From a checkpoint of a small transformer trained on Wikipedia: 20.1M parameters.
MLP neurons of a small language model. Each row is named by its layer, matrix (down: output weights) and neuron, and shows model dimensions 0-127. Each number is 500 + 50 x the weight over its row's rms, rounded and kept within 0 to 999. Numbers have three digits each. A neuron's up and down rows have the sign that makes its largest values positive.
A block is one neuron, or neurons of one layer that tend to fire together. After each block is what it responds to, as a language model described it from the Wikipedia text at the highest values.

L8.down520:449590497643537533622511522582473558431539547452537519566585501488494506493571477527544452581487497539495575435584469522433494542484458515445573482467427561487492556563418521413449493492530497511510467562399447449470519492365516630432491401485481445492491449515575513400492523527464435468477531543548416507578484553485422432483496557581533427538424467608490441474522564505527396496428
L8.down718:449465551495590527464464476547498556433497491496512471554518480522577499459403499472456464454489391488387499549480560507394477576442507399531479596563440470470446431423462501450458517471521505558512436603452477479444427474591515460582460504465546558501561489605525580477547525431447458419466554412475504496474481479554455522535451665526451500574383435463411492502442479513487494560440
Responds to: Clause-linking temporal connectives

L8.down288:549500504541500560509593518499518561538528470532508484538509595494407471507455463535530529550514555583553513485393458458489542525508457483536471390501592433513462527605379474432351465536499532497487536454539465509566488534542483507518530554538461538484495571492514480512481479466491421538459499498517477502490437524591387489516516550403432492536506495477516448501571466479445479493486
L8.down1270:500518460440389530476454505552581575494533475563430497564500552441589543446463602476513411568501540545425518501496513505567515410483452560439417600553433480476396539524501466438457481480530527516460501392462556539542590519505485504506483497469453476468566441478455474494400488514487426597466441490489466480600542476435553575489513594477480608535536452546476525510487548592456671470483
Responds to: Digits after decimal point

L7.down323:552521530446507518465504596502505461534481497494484474473470441480497412512490495536529485468592410500436523511537468464490501510420515445610445430534554509504482443394495485520524578474477530613577507376395542504428552562512551444496534552584556476574570563452553510438519543563555456480498439522572542520501527523377381442570493464592478433471530495502516502443469493469547500463432
L7.down375:538437559492555486545453485525493426501548453607591595475525482505474492554493507423487522574517501488463457469473518468513511516545382576542523479510460572495580458464486528498495425475495539540571451464391472496454523538451574525494438515427577506508467510539446512466451543527501492382488485589548561513452545565455497496432537459454489511524500433529543496551469586590480493451552
L7.down429:359454421474477482557445523488501484544561529509538523494513448509587411518483518551559464415479571546421534403479504441554466480515553558534480613460504523519450506434420447541466523471521569532476493545538531477445459627552473527484505521416528532560608571580451489396548524535512410559514499556476561436485474410536484525485580456387448436492513462481467519555459504489432593573469
L7.down509:532534483477548521426452432509496431470502496489559559552552520414448525592374514477428553479507451505544497527552547530612577548499430501546455454495481583578461531513428505510457467543508516501518499378560408480550492539440512502455517573453450583532500558504427465502427497581505501436602450549456531547465520548458487522477482592444512554541533466517452540531498478569474506554446
L7.down722:510505543485464440539492466529504527577472418459490493411515553538450578460540634509521550479386423492517577538483465538576492546452505575518461542521454491558512510548503511480461513515458534581424451485536529469474469492541399515486511488526450417566613503573578468471566412432528531544519519491529448493516527518387467447456486448594502549504552566539490479486513518544490499456508
L7.down739:561522599582457518450463453453600542526423481561521499539586445538500471415557465407566514551508526432497486533478511496499496557458523525528458515655445479523499551523518471523488528420592438615526434521522463444451471499463566568485526501507621508545467474524484517543477570520473525497593489502431482581490491473504446460497496460506515472538425511532529423517492410467493503454500
L7.down898:483512552537536495494474498544453521472513466552463471504516510444513466524461497560479586502511468431560537457524427455498504594531447473478596552493554513459527460561427472494463431482472553530489509555517514585560465523439525568495566464548465566485464456567539572533551542570567515516606452501475537491492557470458542570419451343456489615493503538495504658538496469522508431476535
L7.down972:568603605461501392557458543427504511546583451548541551477487500532471469475507533433524563564609453561424513466479475448554435506580404465465559514497475520477551566521526548563541534517442493541521526546546595540408510498506491483506508573577415554483515521474552489483552530420569519517508422457500537564469470547522484486501520497471477429419445494400536381471451494474503481510529
Responds to: Time and count modifiers

L11.down173:532578447543452545523583528557573483469452475510483471610448471545514442498583477501556454503550446552512455513478574514564552432635488504460467465538510481407434542507507467565457575484443435521535475541561521474488381533408477485508528474528427488501402518540491490536533529461396472484561428410502503485385621528496424529453533402457438566382489470480529492547509513532458516495441
L11.down629:494481359539460591542519567473416470522460475533483528527479432451452470558530532507390478478521486532501541551432514434430564543426458467510434540563522549512590429604529529427463458491476405419578539449466488389521518499446499434549535533507501504578470474635536440486553481535509538512481516526543391470441530483501504499575491369465517595466428439487530532511509612522427474558483
L11.down1078:517505443541448554549487487549538501513571493498518549513500566422481516577517475603502461512510467541505562461453570521582466538437454403492548566412539543477487590523508554479488522448533545507523509381427532494559522538548456482509468450504557513466460495561592422478527503451579565517505592523538515509402567555542511506493471478518502516482441452456457460611518456421449385508560
L11.down1262:680474447514566493562494539420479560442543485568410493442514472472449557468438477509505489519523488478508550587438485481469453533494547467508495506529550437544492535537493574441533559516511449440460467502430450517490473469459395566437548556532541533546460585539485479498543486478463507492492465482556494556612475505540467502496473537560400514540524516577491521485485534538497467603498
Responds to: Digits inside numbers

L7.down85:512494510568466444485473486567480507450443471494460559510560532424538531465501444510499438615493507498485543511545502641473476431541520591539492449566398555425487468572538475472488495529424498503408477381536478505523543543518483473482509593489503540425583456513476559547519478527488483604591535491552522592571569400527521484464486465484488468420386568520589570530475560365467387493550
L7.down141:478456452512579535447441567414421517507467445529452520544539507581528507465529464435471483430471504523523591491476491528527547387467466422454566538503500442534493509528506454501560507519555587473444520549575467502491506531528519442535440560538515443554542520478538497461589494462519543488514487544527519465508454453486512488502454515546388481432514579544447532552583444520447417515474
L7.down370:425438434562486445496424473455420479491508437456474548498462526526461550520514450431534438561567482540488469478485563568472537469490482571547513547516509530492455521468575593563538492499457494524482474461459481465483550474472531510494515505457447580532528393573528562551486546517522450406518479467463568479524454540512468564592462424592493395422432581496441449559445547473481549587454
L7.down383:455431527525582555514472439491607473421446457530530496531552489555551495535521589480522456523457498504518500519499480520572477380377518525497470434526497473441510480591534405497470517511437464523440542482543556484407472495451465559532509568510421556425502439475432500491576494489536598459509520504575466533511484440518451469516404481505574435537432575487434504561424474413508520398541
L7.down456:468507525474583510552455441549473509477458434560598480495458524419496514350569497452451430494536471500505425477584527543467508534530471543478491480460505538517583484568551517470442478523561408550478579451487458516474437388409475447501483535556445515510524488480537499548614528532524593541415458396476566454543459470522469473514432485559520444472500421458530502486486448490474487499498
L7.down678:478546482626447542573481652450462523608503414511506426507467445469453570572560474476426451390447399469494528450501482464521506466518567547629584551543478528655514453501533560464408550509547509492542506451518510459538459468512533564535506466480469500610608560560525494504454447510543529461561541537565555538534492499453462621540512522554521439413438485561470514528397436483510460499533
L7.down1264:556459524530486572541551577481542482537485522539429506501515520479588509504522463482490418461412439489531492469446496612411552522454538568462583519515535517469503525425558488425534448468489480515428562541557483596469551437447473521466540460501442489446449484512476445486491485523561536562460510508518476459524468523503563628501498542538546480504501449525510526484467422472487500572439
L7.down1334:513487550472592430534549448443528543524518475490501480524535563457495454470474441530474506371451499532520466495576539449573558479451539586501518449576557532530471515511505442536453495575490470546442513420402509524444534493473481490434535580518446508473520491521526490563522449577567521494488489537474526526501483439460518565469499532492469503437509447465521491516515506469444392541425
Responds to: Word-final suffix pieces

L8.down154:440501531448576485484499464401493480424528538526567599485531539547538417489489572528551462545455549495492497430538450528568572513495486571487432464489512465518605505481555491516536483567580411518510528601526647522507483475497472479482495481412473524457442601475536507446440564528459453503419534467547527524440377543468565539468541448503521469456481403420527515522497456559596473524578
L8.down776:548530523537466522548517438482482581511598552487536499458641546482497516502451446392416537520439519447546476551434564405605459576487492577509442493397443518609437469520472523521447404449512517525434500525477428432423436494461552525437516486427553475499446574527511487469413444558462537472489525427523532521524537537483580504515516382518505567436502484525425587454484489523542494522524
Responds to: Ambiguous word-start fragments

L7.down7:546577539478587439472557512502549401502498510446438602556479530476486446539420600518580470543474451515549531467473476456508494575550460418519512549335462521405535523460500556579484464496518469519490446502512536460460606509537420540449454525479493491517442504470540444486512417521472446496504520510491495364467528475458586519562511488458596514539508556500533561463428517536444492460549
L7.down27:450493503446453482516550451653531511507495438513557578629573490493528500489510469577523561569457412542578503518528435519563441488603427425552515448445470510532568407495433493420590544540438580553428494532453539430470514524516461483553487440500485465550420560421443490559553460527501527630509458394430418526531553493474521460526604504434467484562480570477472557542536527523414554497500
L7.down66:501470596470505545515533480418481522539485557457504426479516546499543389475472556444459396431527443466514489530424518388543498458445469509421468416506508496536411553477520473478506507383509467480470505539421529561497478526459513464470522460492525568505534452535518501574521495465474448440396533594458429496519499439569531500503449533484516532561404469524522493556443537560444540498577
L7.down337:541439479553465557539489419470542505492398483442482441540469485572521477559528515529568442536516521509459469484502512582431430482494419548492487491525507507461467478498470522468515525522421527546478463535508633438439433467356457558457435483472486516431472464537522514480538563514488601510398429550467565444543519421517537578538550587592549484456510432498452512519486549576486447588575
L7.down412:401550421523497517567447406472474467465540508539424537592464574539521543533464559524455491416504580453424513533557566558489473473488502516532516486458540482497535527513505396489486544486452514519506565487416521504429506489533562485519547532430498519499536527540550531402470501589506461430581443578522513483562425453574465528551523444529466443420510595541523457510460551539420419471514
L7.down419:549491497525470492563489467513445581531525529510522535495518431483498605532475490402494472423530538522581439563482475482470546450477402490515559508498504492419524501540511487481569508460552480484495517548514488638540467521462462403504419571480383613468495496407487593523516456515583455432531542552495518527505498554514564541549443489540534575516465613443526514462420549512511488555606
L7.down585:386501574566446462521470541524641621409489444418562489462502499463561474510521535425478560482514432532578538456492547424498534583538493521495443460463461478546525497521500482523546564528446484484531491525536525545548496467450495504415531517469536424457554504463428520486523467386477359536444502534570499497515601430569536486513473542422516530550501561549554467542512504508527459530510
L7.down697:549476539555508443487442486490576413521519472464458485473513532529540549512466476528471491519603398414474470493519545432571516531431485514549435378452525466552466518424411541567546545557422596535512475490560517450523573526421416470474525533441538450475446514408559576540600563537455530461482501525502454545520458510511439439513459567528513410528551532426485524616475504499438521582474
Responds to: Mid-word subword fragments

L7.down64:477565475447473494567498484560457408643595530474474581533567430588400577460500441488502474473535402513502464476490488418547532551527520477483616479579425411489504484533485497546435521455441559554479474518574477509526583467519483505500428504623438432539553461492515502504472456414563487441413497501489509434486471520431504460556555609524563568508390527463516426491489510439521573613413
L7.down143:478469508458467485560481437491485541454481451491470340524536538390529488441587468549508476494546560446476501470485526491565493443493515530503490515421503535605500551481437546458479466567439434509485424440472553562463464477500450540556491469587473485479544486459429408453563516512607478562480395452556466547473436492474473469448404681503540463506573537495511484506448483505558505528473
L7.down190:484456517522464523512581616549417516497482465466522516547534496516431543515480517520552417477427481497509476532469451468568460561522459473522476511458519426395448570510499477505431541393369452471444442506543526568481397505526532473504502504461513438605507515561571433571532591443480634546555503471526457438506428593456517482457506530494478521552492573479563426557533497477443573543481
L7.down326:511445484497503490537511451509570542501491525562467448565449458421543528438517456580483421438613471553426515477533531479533550420485453528559602550493521487514555546479527461438450548394525515459509473489558431542487500429550457486454529488541626527500506438412546453534516540369512469525611638513446547500498578395538503422547458476482424500587388513410461544509491479488552504532453
L7.down409:501558475535416459475553398506549446547510599511516490532546483518411537545467451440490490438488534481577510578476550487465547537440443436464545492575479499597451455508429401542480553497473501516516466571484533571489485503510598502501458457431405519515468531397566491493496533429534479514558525569499520482411480532546569492546511500517498474458585560497509552491564513447489457473469
L7.down458:513493411539475541507442512520549457586490481537512464551585545532428479494527494546464406560468503537541446535493455474507472502514538396495563487357470416537526533481492465512499538467440436502439464491447610539513476489544458481540465550505523420465558587565605572449495538464650613586441469373481551575521493420484459497472474543490463494486419532465516494505542585429536475563523
L7.down675:528525617558422552509516444502571453570547450535412405525532570446496476486475546433567470543537496534528540355532440463484488572415479434481438491477437470498479438539556468514521515421463523517536515579477538479478473475530497467523422541518437550536513615466471522445497533413569477526450545538526509517478497484472483525556518580383396444530484485579396450440444440497602421519474
L7.down907:535497520580574405504530522490389432514520456443510461429539605513653491474450460503591535408595441574482503523516466458433573398529475449517537419491590527531526516438456533499463453536469511518522453496543491617455392492472524479494494513450419509617528498435599523493512453534511590436536465547512468497525573499471417483564457530496443498481538483458490569515446379556587524480535
Responds to: Final digits of numbers

L11.down140:516519430462441572500513509538476540517529476591520419599489435490375532452497467544464547473494490485608568521469535523471485538481433600510508543412453563396560469573546563493538511525524514469482525469492521553450491487489461645561483427462518547481525494481475500461493487450530459563564555470423523533476534491407439448505501466408486510523553514550447515510511481498516595502614
L11.down387:474467498535552499510596498533482594438514495538557501505456529567460436615519539478401541484474506482547475561467424553390488483496523489500377571501485425520497434474553555501462499483559520497473477438441446417481458464579510505499398493457448467454528544510513476434567452413550570594445488531470570478487457521505502397523499552437421429467432515475591566525519530508499422502537
L11.down447:450498487532590517475504564529491508479392428462427407457488481591414531478513470484501455499457418566494511552544423577494513500484587543607489576523495468558448486515410510411514554498446443479471466446576476502550551440546517504594514429435594441489527470494536417515437507497462554486596518563457429463417510509463482458495486656579471472500539469441577419423536507529542493502499
L11.down1278:530506485513581523503367534556467508543402496494511491515581465561479530523566577441513591405526475532456461482482539593495378502478485499590590488482541488499471479485537551465492498449452600471483475465581430516585471426511480503406492494472428530552489482465464477619480504569467425415523534529497464405599488578598492477488441497507518424379456504497397512499551489415546387521575
Responds to: Subword pieces inside organization names

L8.down343:457504562581477489535515491501449480506523527527431465484481518539480528418447439505612513496532530527499497303492534456470485571454505501434540509491463519469536462484538550547491635510466520526510460582535540486503469507504470497471437563600518494470523515520558426499523465463417633565522481541493503540467546522423450552443551451505479430473551512478592463546402398444618403554529
L8.down947:535614501554559513486544416572489467557470541501502441472491488496510507488515485534552563455505545447458531531374574490543497497482460505468521528501447510561493455561465504547574526622547544445563477476500457419489490436595501476459430454501498474494515492519514557429411545487440569492470464509475410551430484545515538487451408558457458569426523612521486494569470524552455471427532
Responds to: High and degree words

L8.down587:521543434553513558475527473513475442481597464500464407546530562400515550475496521509502405517523506544476571467499515412418441466460541506413644541572572465456587571502502557505498511440497521526571488460588513527438477502555497453484456586484472367583507476527548545596492533523486476588510509572450530562493432509548425495492510562572421446468544471520504509496442593499527540524472
L8.down1002:497559391520516509465419577480532550480510525530450440534578555466469575493581458521417482505432430582502521481522543427489450416478519616643591493470520515473500598529490503549515607493541576524540566476477512463542453568517515508475467583518560505565550496445579486555396456364498511523516451487521480529513603446481426509471458623480442488509488526533456478559494474490400581581577
Responds to: Noun-forming word endings

L7.down130:510527565544498499534523472535487534480389539445499430531441393485577419534558534409548453497559574461495496500475536465429406581538510470621613456495521530498548457498579574444469428521439481584486529463586478541534403511507470564548474559580540441421512553473464466598496575461523484574516494524475495494442491481444546411512459419456532519489495507502499579463536513473526542582504
L7.down322:545499511561472459414564480579506457527544498538474537491566555419464532539465545553515474404475487534465594556484492515482475509511523469515504504484531497540479522437443509572432546446484472542516462471556369593460477518575601551444509447551579427486558492542511571496537500471534548520542585559569541512483507473498504500562530506511473468511481521483436544486527552474474507410523
L7.down448:481496508474504443482473508502512447544523488632444499324549525484469496396461496412443509509514515582378523360543490474539469544531574509507519503552583518522466445544499469529533584452419567501510504484542509542545522467524489466551441461499500490500509538531532502520420494538571570521439486541512506522533418464551565463449524552506479476429365463451514510523533494511474557445592
L7.down526:432488419507570484404458449526416565422521432618494478556576468424506586538464561509522497468553483480527484522530474427507416476475612493617506540465511480445458557585420474587492462531405594463432496420458452496564608511504495568525385528521460528545499561499411464437448506515510398500525569535478556530396530508485472514552587629485506498458421447435600498538443529584499438499515
L7.down912:503509444582428518499425525511483490487482508465487454473434417460481479500423490471497484562498501586489387499454507521433439530471459396604455498417466545547558491468398499491497490472506511476566405352581455508504435509503501558483501454543399429430456527522516576518500536467541481514480562543459471464524496479440467472504510483466549551427552418514541473442445592424595614427549
L7.down948:492508471551528449519510499368460543391474513440541468484462494483511468479447526460495426516595454522461448560509426441525464529442420473521438559361438500465552460520481406488465605446485579531607428534497503523624470466492558526531513464425607454442472483548529488501514378396457509524459427499502453535440421531439526511491499599445641433505475545574500483454445460597528564487429
L7.down1049:489401429485529536470570492536449477500431591570504562500478532480533485457358562429523530417569578491520513504491482579467477499463480384505466537600582524465497507545457458450528413459509544544515517540552529468522488380535469392584519452520481548531534559518533452549548567522553486486617487581477551448536502437502521488532476532445448529474516507514510512492550540496473496466542
L7.down1187:569559483424494474618543518483371500471508354481486569589553525423477517508531438487441537467528483480524575476589506574482517560501421570483427451441476484517546482499581505619477521542534544479440493475547446486522517550485430492526472527536523340530532507518595514455491541518522478453462515513467403495432455577465490489537497542457464441480514557389402486449557479556559433550443
Responds to: Mid-word completion pieces

L7.down115:537520499509468544492542511454371630545528517458516528554553548460593583472553502500516492541475481540455637483540531482503461555525470582554454405474549496468461478487620440466470552575491497548480575445528577570489494509551500458554495541457494510527473514514456520583486528521512529527510580570535372506486481486492471478378482448468562526484554366467462511502499498515488476563610
L7.down131:556527538524521427459481485509383525445505533522451508514543608480549425476473415530497525437639467516400510457459497527508571460440533439524511529563441499500468482501469455588499496580546489525547522503446482529489515458453461500598499530423509467557523466515496503571502569471489529426579516445445495570554405491459494514544489565471490391499581520590475531511458535473469513593486
L7.down146:515533490602480571609527461368529507534565429480527502521514465441503533434494510556536490537524480560489403458508477543568558475440438543526520484496524588391552516463429409487514513619528502451514542426529472538483429557454501502525576402518513508589471498585477514490493460470509465438550511512476514501494582563475486513471520436584537322494611479563498401486462535503583515495504
L7.down170:458448539465447565420499489513528544389553448494461550507550468543493503557496461444518512477480511479492531572554509422539513368460449486493480468519498537440487592502564447601541573443465477460532483593450440437570507491561547489511456436615571430478465461501465554600544516475533447408383498552582459457450444529546563503577563488488453458449519460442379458608573426411437518560511
L7.down619:529488566476639463501585475526507472495433550491474501473524514550548550433568445500489440453499533498471449455538430516448525603462473487555567529482525452541439478488460627532485498567461395584570620464478439516493528488514549496387505523573604522581493463548473471415464514529516543499553495492399378558456480515426496546417507510483430512422471495479403501529501454556508435538499
L7.down844:529539400412401412576471526486496475488491532472590495504450451471483527522473535487524561512444407496551641540432514504408502481497522521516481482556566464553462539580481485453538448523417500474499418467542485510467511567533502465552539530450514524544498575504602430505521471497466636505520466465502465551528499481497468410523452532462480540608487529419484405454463433530587462515414
L7.down973:607506444582488515448469483540505560520504442642485467540527422521461546465511545479499463419553625519448524533496582522546557494452505512503510539506507493516460525339629483549441495475419499408520589559455515527509504516514450544378527492531576576477404516467451632479473484473512418501436485474476541529532534466592541570506507416438472470426476419514440350497574451509499514460521
L7.down1307:442562480553556477529454600470524466487544462523426532474582471435510519537372529530502491553555441494505507478491504559540444464448457395511616521540510535501480506534464519589501508548485516507584526592541498448512523443562518451558469481557549432510491585503511560435455528596560474508490529566552508502524426501451511567474600530491477473545506450432452515546509600525519473536600
Responds to: Time-period word endings

L11.down310:572515428555461367517520492564403484416429423514400509445500536442419535488587471498494529467565498381510468499528531518463509469485569474443505495472525489535530474549520501452515528525548487475482494648481523449444477611514424553454544506452496586514488556517430455504532461556461447462611450524518582485472455511456544543576569485557440505487474496596421480499450497640522491573526
L11.down444:547409555395459493491411537505411484479473552400496458328521499499472530539488475492544506512511492394458555444561593533495627488571556535527415470495522485574510395578532510521524507458422415505552419559518528514501541514558466552437410474356510439472484508435541495632471474511509470411506470447448520518506423502479500541468593560458494502559478493535498608472459497417454501516439
L11.down734:466494520451545482546454456565469548521533508482397458508430501448518590406426449509426540449567464511526609566484486461438588448508555568524482398419484441552481455616449524475438453467486548537446526502482436446518424514507510542576502539565517592464523488510517476452552417516482497536503454576447421530470526395528380468499487527427507482458534519444439445507451443385561517470410
L11.down874:461532465484575607517515522503504548551500539496489500501598580569526538478395434452510547406462441471409435447459511530516504497551427480488544459509528512552504480455478515468525492604537536513570459541474478495503454487384559537485516490488442560470497545490474529613581490489541648479506508527441469479440465574505508555401377548498471577394539502469588540511454541551518597446506
Responds to: Mid-word stem fragments

L7.down23:613480495472398399487540489501574474501500576464443544554488605551569468485449503505551461562476441510518489485532578542478533447550412533551467523501590486575490461476439577499505527487555494488544460483532508490573447467595568473472434551508552459491571507527480434432513523408442450578480507531414491528450484477479464430484514406530485534392563533465446500465447513568548590531556
L7.down89:553521442523463485525564457535491462493547598481518491577483523441532482543437443532513534485448476513499598462548537500441441467526573541436466464534493482547497499482607493464394557473569490405489447510499490478458478569452464424429455574531504507549593534499456492546510440501498500526460414624507575521524490504528476464484433452501539575382610469550521457460556531514506514559543
L7.down209:453433503507456505445517458437491497449564539563424497563530538498523470459445481520426461555545542492579521496520617554497513440528565479481542549453499426511546451509532540525440490519483527458528459488534536417544538457497470510438581477568508696635463570515620527569427430522518510628562502573537519535561462491485470510505531442395505460432470495469475459515550489499417548421446
L7.down801:479477532400493459522452503496524576443464486527480483535527416484455507467532458496596494465484539549529571508576447517537472518531531445442502621501620514496488612461455496416463494533493550507443517447608461500467502523535497450557462494440498522529517462515502447508482525508533496425491470438618500475515560421434517560526481442481574430431508503487443573548498549392506630468448
L7.down871:617479521500548470493502484512536487535499414632451508452532512502531465543515600552506493547589489500520418563459562478496531460584432561554563478519520526510493448547468489472407647456515495503450456491556523494420481424488451472497497543647552505492521489492585533555505595473523521579491479542519424457545504501546618591449508590479591370514537445500619483568555505498528468573580
L7.down1010:561519389543513454576538498487602516572501577476428472510511538492499483578529498559541568506541444590332515504457487492468533475553506556545505373509537485395448435555489418532385522530564469570467474468521456486438489455509464498420461528502514527608486491507550503476446445518416515506427478582499568470596489568520469591505440509454471569485450506516569455498421447448495454501483
L7.down1153:453387431492575459518515507514536587456492518469510505446501510545448448548470471491408466589436580500520554485512433525511453504528560406525584492470506474474448500497473433492444535493489618564506416470525504558541553470545509526549495506598556496499479509483525474483520546486544431509444471506506593564479478391546421443477471612551440442451447552522443457568485542542483546574620
L7.down1239:459497505590546543542500498429501554461551481459502490608585542424516502552467450524559461593524477611518567507503516469468410557497533486480602570470507512547463512608511443471472605499498536438551379445549506495575548463411534564529414510522501507481402495554532445437425513436471461512482518556464555456481546492513354463429526523447536463425534537496496517492530614481488520548504
Responds to: Place-name word endings

L8.down539:546486576428448469445597438597524501458444451540519507559444495463494579486480442435475519502521532443512544501453497591471601562548511498515536639497588540571462536495510419587479461432501451520489434606523421574514432636535548510489532420474504520433461505601498531546401462565548488502455484477448453536510454461496536449510508444492465532606554428528565476514524523489528546504482
L8.down925:526514529509506514450437445496512507440484461500504597487443511496467535429473546489490476491559504556366544569546445526524543508442490502460499522599464551470470534549449529417480477412484482401469587525501575616535437556545470488499517607528475572490427387547520464492403545434487432424474512465533531586414538481565562566576451561549486613477459537455505494419502463466525498524466
Responds to: Size/amount adjective completions